{
  "n_head": 4,
  "d_mlp": 704,
  "vocab_size": 6059,
  "activation": "geglu",
  "rope_fraction": 1.0,
  "attn_scale": 0.125,
  "parallel_block": false,
  "init": "trunc",
  "init_mimetic": 0.7,
  "beta1": 0.9,
  "schedule": "wsd",
  "decay_fraction": 0.495,
  "batch_tokens": 65536,
  "doc_mask": true,
  "train_tokens": 314300000
}
MLP neurons of a small language model. Each row is named by its layer, matrix (gate and up: input weights) and neuron, and shows model dimensions 128-255. Each number is 128 + 32 x the weight over its row's rms, rounded and kept within 0 to 255. Numbers have three digits each. A neuron's up and down rows have the sign that makes its largest values positive.
A block is one neuron, or neurons of one layer that tend to fire together. After each block is what it responds to, as a language model described it from the Wikipedia text at the highest values.

L3.gate108:133143129142118060114110136135134101119149059136096120157110117172147079171157151151115079095172110168174168108119115098084127122069185159117100120124167149074135126120137140142144195145132143052150144107211109094163156100094219118135072133152166125185136102157130157156184135120143092082159097126129162081110119152161080179140179100124075135114118158147130139092145127143138146123183
L3.up108:099220084153139182134163175141119134077154088144115184104167095127113127111138113162131129127125073099065129227139117147121087022167157076145111103113103155194133184137133112112127095135160108137184124178162105165137119123185125143131101162081143118130151145139130128119160143150148099064126152130174132078074105118180126136119128092175103091083219103147091145174142144091084137134149
L3.gate241:170148255161143157181132139166091100170145104153118150135200116121179133146144184080114156110119060103112157105092150083197156146114147087112158152143131090107100159113112106152135104162115123179100129165132141174171084167163141155105137151149124128115075142149093091153156157158153160151186147130117107111124135160156184129120138056147139151128126115113101132053151092122131100134106
L3.up241:136108144094112123132168147094177098116104114143139172158141121104163133126100146058125128119133147110114071172150122137168078110117150181113113123096120102078118102153128141166129117133118101128076123217188187133113124145163109147085117134185176096122157119147161077127147138171127165149104089093168065044160161159154142084067090101129144142139048211100146131142132105117167139103170
L3.gate358:103126185121113094127105159150117130168103133124101123152191076111119112151116174086120105098192117146137108147140118076129096103047095165165135118136119103061089121084104094149107111117103148155114172077155161091131103125153103136127088167136122135163165108076138150146185148156194093216138165148137171101170139131152152155104073107214118139123116083111160143163103127121117137107120
L3.up358:146112157077136148147136116147115102128155095131136160158134076113139161174105103117149121171110132139116130108049088142114076128100155128127131128128106115117135146088106087067095130128151163128136157117180140102110134166163099142103058103136105162136149130077076070065145163102131157142226121164099160160160161110144135155081063111112136176160195084132117154098105155052132176104100
L3.gate571:124103113093118158125083168100081142135175097080118134124194103140153172187141168152188110106156131172061124139182141128088107120148159200148126176143138077057127135152141030135144110089124144108192156120169135104117087136175116147153136145124138056132077145161077112116163105113180161161144165182128160131180123162150114154110152154109114129171074086069187127112100161130122137118175
L3.up571:122127101167113119132095150122123101155172117099185117113148153181093150094143142136120103135121123136164084142182112091107108130149152054123105167147075113124115098133171124102114148113115145163120106162150116122104168119139101160125113097141183133114152130167111092211182153173193081121140097102136117084088157148120075101139223117122090133116108134119103135156140150159133078124128
Description: Linking "to" after long phrases. The word "to" after a long noun phrase, linking it to a destination, endpoint or purpose, as in from US 90 to MS 13, forced Jane to play, or AAA to AA+.

L2.gate15:161145135080128128134126128100142164139131140130150153159147136127121098129090159146070163146134160121148104167142126165059159154133142104184080164082105083073120098114100122110134086145104100134112120150067084166164149151101092167108130105179128109121169145124137128145091101141104059155158129121102169035144125110134095166134097123198149093198077202071143163117074124162200115114107
L2.up15:173102151159095069149133121155182081067186116151133115115147152128102143057108157122174148117127149122147086176087182087067153071167203103149137183079171159155118119153132159131111121176141120054149145160143117110149110095085154122109130170069164098080114114111120092158128094134099146086098111189134163077098169064167132141119074152080114142176152142104138090165112119159135126122119
L2.gate672:089155166176147176089129097126115125080143090134134166148164098182124119149105177136161125102088119072135118136071105064096089119121136112139109130115098132112128134132233163122126091178172115098157152155164133125161094115168095127136074150101161123152130099147128118101161087137124114099136178178182112197093145093126129119155137088105123176150122084114214097115088157138121123104139
L2.up672:096076160128176144093185192132136117076134098179120115090194144099135118110199173100129139114134131095083102117125148178063153109132109116089140175151144141072097087123164092044107131085093160111095078151135184120166119097076041138183086140162109089140094097143146080133143134074160122136088119154142136078154141118172148215176117152191101191132153081148158095124127147176125126202100
Description: Connective "to" and headings. Mostly "to" as an infinitive or preposition after a noun or clause (first Czech to reach, worked to formulate, from 1994 to); also wiki heading marks like ===.

L6.gate12:174119112138145086135147156157164110184056140094057090201132211123112094096146106106129123152167125077118148098128161189192118048137150093194197097107151105125122158118128123127166096100174168158130151152119142143128157107108113129128134102163097135083094167077119089129104094126160166131125124112078098168135141079128182096173115079115176075126119160184168102105098149123136108102090
L6.up12:152157090054114139115151159111142066057147152115108058082147083192164170108167131106150171137177104165085142102136153057176163142140119104173199113045143133140165142166081159146151183151111148118098129055063053147151095133135147078145151169089136064118098155147133172104133101149090105134135177097138117094180171108134113162175114161137125160119123153138139126160202152114109083142144
L6.gate187:147121128140142120172155179139235105123169089092080142152120123128116144146165155143120165163130153102081137103145191174131136135104117131153114135123149167134150123201090124116165165135156117079164140092185143173206083110135108047136081142144124095080159149132066148169152110104173138121124142103173107141147163156151070129096114161132167182134080150151143125176116156129128200090174
L6.up187:113096122159083213080124183120107069125124176121160053103150152135107084161154088131099160138116096077111157165128195175133184129085150173111128128116149148142116079143129131105156097133111145137112115064087108101140135130179116098139144125137115090167181119099136130157099057166158082164166114097077133125151123122119172083139131099123174103091124130153173102124110151110113129166132
L6.gate246:084173101137153102166134088144079123114134134044144097148175095090178131108129131075100076123122158161086134120121164081159088110194087105166069139117084125151157111117076160072156091152121138116163155125073110148145188143092161125128131084180137115184166143092094089160126106098143130132130090110123145135152140130118127108089059149154116148121160136140107098056139090125160096169112
L6.up246:150096128104072125130129090161141130147091128107089121124134180149165128117132143077106108141105131158144127136136152125098110146096133123151175180103056119171095123152157104150145134159171219160213165118094073092087082098081107112099109088079120096182087110165155114105129124106142121131126127087159118224106114129134122109128108147179132165137140102121152127151148123156070055099084
L6.gate434:095074106091130100126084103157147107070105071099099149134084132131166106109107148095186173142085132153145180199093120157164118174161136111110094167129118120129115077087158062142121140172169158153173140121109101146065116122108118152112122118143084087148126147085187160148055090137131178134151169142128100090127099149123149082113134181145140074174110137159133142158142137141156123141123
L6.up434:160120107145063146167107127152105139142101146104071100121140132143095162074175105118081160198120112142110083092167131133169180137145186133169166127128148163147083151108138118154159193145176182166096177158082101144137194159108119132173196133082124115196104169110142095094102093147180117118167175151124186081143183135141083162166125138100118135143116121090156138108196115135109124138151
L6.gate577:166133150109150074077172140136140092200117155086122129142103103088155146116142127170209146099154132159196137121118123130203119079166134161179135154173121110083115097163155126084162172101154107126212142058157138126120153112122092157171117189192114119152093101142136126106118162139141129165123117168152080145132138120137178080093121141167133119151118095086107118139136155167099135129132
L6.up577:135151093126148103091116157091084110183165128102136182115174066174152126110145106114091152104089120077097094115124155170159104045190087111151106119153093119175093118095061127173148132168141140141121091167156190139121108099085091091172141076115123110112139126167133186178126074095209115125146159125126110133110091156129099125070104093182102171144068208095103121125102148063117114140155
L6.gate639:173108124099140086115137144106177121162206128142064139150148110097109147152169099104148177093149146137145080207082157170136122140061116150179102126149098094103101094161149074138172104135198134193140145113106027098090135131170148133109124092128089165098143146133090085088073174083101114175079134139095128117090104142140127132139143102113123111124107148147156152064164108092153130102081
L6.up639:146082086121141146095118120116152083107164182155115143124108105106129127154153105112135136096175066152125191118072189113181168151101161133199145186145129145093164104150082147171101082126173168095133118116146108089176119148109071079104125087084096095113156142084134117116075110086185125143146094101113093168109187177149121174150061125185164137090152116116085123181104104159131174181142
L6.gate657:098078155107059139137075150108172163119149089041093192098188099141133132173166114168142088128146177105122162154144176163161115137159101142162055091110131152160121123184141129139199113121095154118095175115134158089148138094129127137121124123095084123124117115170079099152107107149130092116089140063140096102171124131125112132122042146146096146158096139144159163114144095155115072093142
L6.up657:101152065135169097141100114080097085122145138123120171115168082156137181156105094087165143132124115091099138128156155158232144153127161119146127145131158195137138138165150111202151124195171081096117116119114111144152126101126148112115170166082086127129060123120114118150190147173113156076136114124133138158138074103109123118096146123110128169132116104156081153176105152077141147102111
L6.gate672:146157101095144094158189094218130116145154171082140111151146140110117146136150126094135138134074112101111079079165144112121095142158175129196164136140121116135177098156108086121090153152152101106179089162126125071136151103124130100092116082146096032154095185082109082151120140169038141050162147110166143133125152160134077115105141211188095116146139125174153097084096151126121123135189
L6.up672:124143149150101112143137122104130142142160089088165081103117164136139170131139123116145133101179098165170094130141164110162161157110184153153175095102141114105108135148113138087101130193170143096125141164137073147108077160078120115069107159185105102111151177098161131102094123086109088127099121143225129129110168086108114099120119155181149191161129104093077092104174056132148100127143
Description: Predictable table and clause continuations. Two groups: table cells in election or census tables (the 0 in 100.00, Year, Score, Registered), and predictable next pieces in prose (who or that after a noun, word starts like res-, des-, pres-).

L2.gate63:157156072092171194135098154094133185123142168167108111156089128091088094091119103067126149163092145156129149174114141220149123126035096109154154139147153155132082045152141153181121099173130129106131139126138097163168051119181121125110155109106116153149079106141113156129114101103088117047128085118132102136065126090132138091157122109095133149148117105146158049149111135198117119131123
L2.up63:108053154134124086115117129062124206116141116103155202134102137106205079131136112136153119094129112133111125163178106112122142159087136086143124121051142122138176126147122143160211115106045148159137143072115135208149102128096167147105091130200111100151199162132118161115108118144135089189142105121189134148184091126201146158132150140111153107101125110111169056083116095103171160119077
L2.gate471:081177097131150105143119098189077137212116136095118141157108193138138127179084153165137142119159170135148106102094127156074215123074084097146105148135120151131170106120184162195109116141059118142100151130085156129148093142073061146128099103127141101101100116153147141131123146178089144103134135144083095120128191107157181128156111145174144076145124078153102110159065146044164129140089
L2.up471:112153137124130139132134156125091174152145155155122167138156101102170106114208116124136100115172154101106135155159117126114186110155113068107108105117152199113178105127117155152113132162132117104121097108128137146138163166110129119146160136102102118158067087134102193152098142166126171179155101096147103127106163091148171169128095081142160102104144152171160079128134153079084051177164
Description: Capitalized name-start fragments. Capitalized word-start pieces, often St, that open a proper name or title split into fragments, e.g. St|oppard, St|ones, Ed|ith, O|p.

L6.gate142:157091140110103147178149154184122075078120134137116192088154114136107171093148126177160138135110105086139097118080143129128153128116180184122128111154135103114131126096069174144176165126129211093092137101126107085118070105100093119116103113073125183132163141114106136076145141211153073175076117133101139104124117110120105171104143139089116161117192147176179199109118083123106136192136
L6.up142:107088122151127139116197150139142075122105156141138181119056087065057103077087109124044122113110074098106141161124154165109134090136120138101148122127112103138131146065144099132125159111133104053153108158152104137127150114098142159161154139120131139099110110132170141137139126109174090112149139118129106063112128102111129137125128152167152108152107091120163120148115086160132123150075
L6.gate255:111113115093129128096113139166148079105103120152168124110116123099063146097121164114140157115100130120140074139079119078111124160092065138132085127116144175117173119059153108118106089147150067105120099106111109110122116182125137167089150119111116136128132138155062175086167115113138073089144110102112069096154102042095111110139131104154085126109178137116120054097150163154124130146174
L6.up255:105086071089088107187090110209091141139144175118127120038128129088168162151149088122119126119126110145146111094106059100104133180131160166145162072151125136103101089127142120118116090152120119182112150140096092097117146140117170136106079107076146100099140153105150131123096089159112119122152116141156192132131139026140146135090162148137098083148141138102060162093181163124136123194140
L6.gate265:074089070123139105178124047106126130122143142083161199115185080126127096154138131162112154109107089101154115132130098178116110141126159126186118151065145114097113062091128140101155089138134146103114162106118070067111087072061121152124102113143093113103103117104175084157141098187139112128112133144155094155191181134129106123058145183197088109169157132184169171109120089146132092102107
L6.up265:150076040181136112125159142178157128141100147086095184137121097072121120162096163153164147137079091067102135081150120127098105140166116115144107175104130111111145117106068110141122128145101137139176137111125116126118156116095098075145133120073186166106155104139088138123126157111111081120143089153126160071145151100135094197138063129117167089116126136114131110017133104138160186156134
L6.gate291:140148126070145186162100151163088101149160162099169114151078131145065125167187129141156156155164077149160166171053085101112131101113084193187113127162130125104139052112087150124161105134164115112119144061072139098153087144152131058124138068083117178088113201094072140170146153139128102128170103106045131139097113084112128130121134186126126147139161070142157159073168157131119147176149
L6.up291:118118119159094104173131138142155138125147088153142137145173144068123138094166175081115112134105126095163105147126167099067140136128102160138162154146161093130182079166094146090158127119116140068118110113137147119120147077081122203120196155010122107052181145120130100147110068107100088119109107097111144139151058063060150133171145102170148112139131112152160150093143175197153141057139
L6.gate326:131126106177069121152124177167119099106083088104154133185105137094119134125139158224111118104132073010159123144148145123127138067127150109111151108179132141159142126043130131084165169203144138152080129151204090125156118148109111114153116076104132181125166113139081131112187190115132098098111116168113126119122117123171156163134147149174082161117159128127128125108151134148084128153086
L6.up326:077175144171179100176139128181110111106089161109086172133107105050093161149091147103081129133130130097050140162104065154100088121096115154124127155123153128141128130109168119115119155199172126106211126172132144113091109103132127150157176133113143155113102118113118170156105130137108103064141141135127090149120167073157156107160122140130136119125158221120128157109057166141159175164164
L6.gate437:139121089149123089139103084144145100102146093140154165129067125116106039127112132111127139063092123094039080125124089129149086101111148110140120136102101071142161065088097155164110127192182096100139154144153131067112109104125087103102121160165111184123086141132143117120140056132104120120126144162167059141109103107127116097195144163187117119114170131112095054109117202147099129150154
L6.up437:135147102089146096121150141109175159191090163135096136146140152124124142140173181197158133103150117148137105149148113158143082133156197153096123113135175117137066150139107132106101139161123137178164152086113065129157133106118104105031136107105198094161157105145140104125174124133143112123167161104120131199107100117107100209139126154140066118134131106148106138127122158115172124096113
L6.gate574:098092105158124111155121133099134132097122120159126116136114158138080125187188146091125155090142113104103186140180155124140099205145108124154210168110106134110157081090110072123161156138156188096109156149099109153119084124136129190124118192118106135146128152077142094143140081090210127095097133188141111135191162152139159112117202205174104191117200114171134143103066157105087178109129
L6.up574:104106146065133122162151156110110173168173096107093186122153108138128131059137158161145087128147118147141102148117199124099169104142068096162109116082140135174124127109155134153109146082177093128129142120074096121105166150219070118140147064098163140085154112099085129099169149158139156141137118099183159089089169161110098144137075074153157063085121115165139103124125067202203199113107
L6.gate655:114124157100129165167164168154129133072129087120115093203122086201093105119161113162099113142107110066157043104121095121116142102118176139146084146104135104085110112181171100134138113143137138096131150146152121135112119141096077138138093108111159154134184078123135101153172116156180081129107112117193154119169139120141142139128189065130142085122148120168058108118169202167175145094132
L6.up655:103065128097141077165175125150113084118110167084130096141106155148064067115066071146113145152099111106126150167138136122166133112152109155113094108126130164144105136149092134123131146151165151088150117084108124176076153172134105095168162118111110186090097075166110071058145133124111065147141121110173166129096124151116105214130112145135097092132175119099112124135128120156131091155082
Description: Year decade digit. The third digit of four-digit years (the decade), right after 20, 19 or 15, in dates and lists, e.g. 20|1|6, 19|6|2, 15|7|7.

L3.gate266:139142139137088142113133172084140165136086155141131162124083125100163113166090162138088164058131122148163100202144154111133109124120134169110080145106162078107130131093138083166154105151125059092121142129120102137105154125137118121115121129115127150189124142147067139170095071104152106114185181114163163094142201085032126174089158143142155138060128150139227095146079167128100119174050
L3.up266:141128082137188128077153126148106103098099142101074100118043203152137150093137135120179148115172128166121095096080065159096154095113105099121173157112162162181106174083149115098118104109097113153138175123146140113175194122111138186079143113106137153113151088109130103081179191055189106133090138162096154133167061044125129114095140162144142071105153136098092125119154149130152181087110
L3.gate309:144155113105063173123151103107125159103154160157072110155153156147155122126125146112116118080166134158091195135126150167134138152113129132185126082095136120076175113100159126087202100151125096089093115199140137122108127106110104135153113080090145134174156146167105136185124155145142085129141186138137153131129119156117145128124149157136160187141153109076102144128167079136154122141127
L3.up309:105111100130114167114117151103153135133158102147099184094117191080141102117113103134103051126139082113121151152120145139112179119168133159120141135089093128131104153120130128218168142160144140148108129153163180124144088083122120133110060116190141104126097060150082189181186122126081113075160168048097120113126122164112127160155172156154168148157179147142137160159100134110128072119110
L3.gate379:138179124103085205157091097173119183143148168079130109098067100161197059111171088143106092165106045137141133139080131143197123131115091107117187105174116135165125137079155110081134149115130137108094112051141115133126111176085103097109133122155143161115163112073101160164164141149153159132132147176146094113130076111122136122129100133116063142074114069145143181174118167117098107120094
L3.up379:089120135096153074122113079132136139137124056150100184108097125147121106121123115138153141147131119062109181176128135064122122175154148142119119115153121129133148161082198109108149119154098137092099060089201114080119106123140142158107119094123114153091092138137079158036132134103103156110113122038110108150176164188141153134142120120122097146062136114156109152074087136148082078183107
L3.gate424:107138089102132204110127157116180105127160112097101139145130128092191117127126117118142165138084162162055177168085128147162101135091151143107160134125131134126133080128121137094093111111136115108119123130059137116132135091153066166108208056061134155101147125147113118067118139102132142168104071124153132143083123137150097162178189197129109100095043142108117066126107097117101109114103
L3.up424:114115097166050133141167203159096142167134119133138097126147092099187107135140148155093161148101127138092125183162133138131151121128100101096103061143113140104068118073106130123180064124119114180082151129135097109130112070184149128088151151139110141087127131162142158127133148073114105170121150184122145093121067115122107134119195148052109131048105110121061143116104138127138104085122
Description: St- word onsets. Word-initial pieces starting a longer word, mostly st/St (stadium, stamps, St., Stole, styles), also r, str, br onsets.

L6.gate61:133106120117157129090111105097124146166129077141092123153144155184167117186120108150119167102130108095151135152086115145177105177105180161125132179058131081121104066124167137144125087155136115077153098156115103142148090122216119114139111168148156138041170095099170107121153137106153089115161103149111127092156135106083121147163065143153134145189160097076114141178109162105117188112119
L6.up61:143154091098144153147126157140123093141129120181149111111114183086170127152145146168117076182115136123076155122150153110123086191150203125123131186143126069115145108144160197124125151116176148117133114102164094155115097095118096146147162134155201105179103057139133176124118118126133098161106131150134122161069060114155113136160137170089170088161111139177072168206137161161172096186141
L6.gate66:152125121102118116141147173116174134144075106187132155141160145117126103105127159178086160122124155127129141066094065168169116105132133150055094097076101119159080069164167140138071126126130141137130103141142125144111170111090173163156132089142182159089142086145095176127149190130106058106105110108139175146165068089151091119120079162099151128110110175160162097159120119111137202136164
L6.up66:119115136074097188126118156125115069117077154104137133126095160066132136170137132149159120104133181086118084036044131153166178145127152111118149173113094089113113097141199154142096128147123159095147089165134145117089123093112125072161096142158153145134079124148085167136115159153142125126141164146134123134170100094147174072112155120074081140103133106125119143131104134155107111138097
L6.gate85:159150154119105180167106165182118212108150078131117097103154163159126102175136129090141116150120115182118151128111123130156119146141107094100157138078123111113093116167109152167123140132124151032108178139110083166182127126123106097040208136123128119129054175180153147130133152128165108096181100153093080161180154125153144124146166190161162160108172128080113143138123075070138106168137
L6.up85:118073059117155133119141101127136126090075118139140117167125110178094136135166080077113123108138115151154100134084077134152102164080102144128091117075130117116205162120085154132146086113178138076148131085137113153177129081119101134123149065141140166180079058156180165115130167135187119125141134092091129124187095081108162167122183148107121073224176061134132147103157102148114128172154
L6.gate331:100146152155122173097088105111181110146195088093144159196100071038201086157114088143107141137118151137122189155092093124144114183125105084139141115169113138117143094158192132092128091132091089109085153079092107098115089143133105084173126134211099169205077115149110158141134110166123146162133134138122143065200188128174107128086140134137108144093128192096137163155159121153114102128183
L6.up331:158213130134125153143110197115121136179113120178136233137176181136135034134186146077071137126134122226100100120150114162134159083158129110088111162165097120134116131132129180102047185151088107117093122180148134172122089171185132138118092088139156158141110152127081158106074123072182106088136189115124125112112141139123166152114091145138217212137142135137118101147101173139124138105105
L6.gate448:176106185125078149122083124161095123096167071126134105117172146182069144138129131160086093091111062198129153121107058144133105122093104102066092155133111139095148111108178158165120080118104162081098150139074125104073140103172132113107113092160052135126128133145106146128122140100140114103149137136163141122137151131163169120125151156123075117119141131033113126135125105115146125124096
L6.up448:033138154135083152159121098113113114099134099119127110125155151111076150160195088142169150069104127156131134141124121137139152128119116120154139177177145096128198092162102113110090059171162146068180158121096138090129131135095111122058129134104140114136087142164100108090154101099189163154143183124130102123154121154215132151085167100128067141083121165044053119142168105077158157160101
L6.gate558:139093113093087092133115137122172087124135124109063096225146105097140080124150069097144137129100179069074126141094064160153152160161162135152150117172129114160099127150121119139140136137117122122144153190112150148170143132122111180106121092141121131129063118179161157132145060183179151113138188167086174147134143130118124066064112172139142157107091096079086152081150106141140131171087
L6.up558:153106115141128144115134130121102121127125182126127182173135123094121170155109123120189152122129106080173122113094062081105106167120223166151065127104167165210165110157194066113099150119113130099142120086146104169107060154181100094119107104113129147158092095135134183101087068118132166148089204116176190139163091087165196166070101112168176110151149104096129153111153136167100097170128
L6.gate569:134115140092164211126086126125133157099166168123144116167111163096138161142179188183098140099158127097095150115076036145148140125125135065083145145136140151141097116178185209125144134096112114136124105148089113122123138185119168109102184115152138093164133160160059145190120054108091100145142142130151103140151141128103098176139150075152176100114175138130124146148064106127064112114124
L6.up569:127205135154121135097105130138110197125142136140106075160183188067163125174058090076134121148113159123174119092166148135164166116071133151133111148106108117136169147130097147131146145137138110098221129175138119156132103071196178072131171138138139141097100126127152160088140114151159166089117136159123101204148106152121146166178169169125118144110186131105088132110176106094140108164148
L6.gate691:111131114155154144218142155146174098220164137139117096117110179150157105156116162135137148129126126101123112092181114216139107127064137102102128129122157129088162129140135148148142148161077184081121152106140077137178080160125121116138180083118056114102129163158162146124135079150139115142105098098094059146158148101162143115148140132141122157112170141070099130105119115150182139105108
L6.up691:084098111143203117165183187132149116196095159162182148102078143121147148069136124122169151179126142096180144177121069155137124123102093049053132129105174110087113124093151114146127157077097138112084117151125128141149076179079142129123119114144166137102189162156219137155160112102097142091075078146136162121085146108113095156153140127134167107173116101114142117106152088133158154118118
Description: Word-initial "St" fragments. Opening pieces of multi-token words, mostly "St"/"st" as in Standing, Stoke, Stratford, PlayStation, plus other onsets like D(zungar), G(óra), Est(ablished).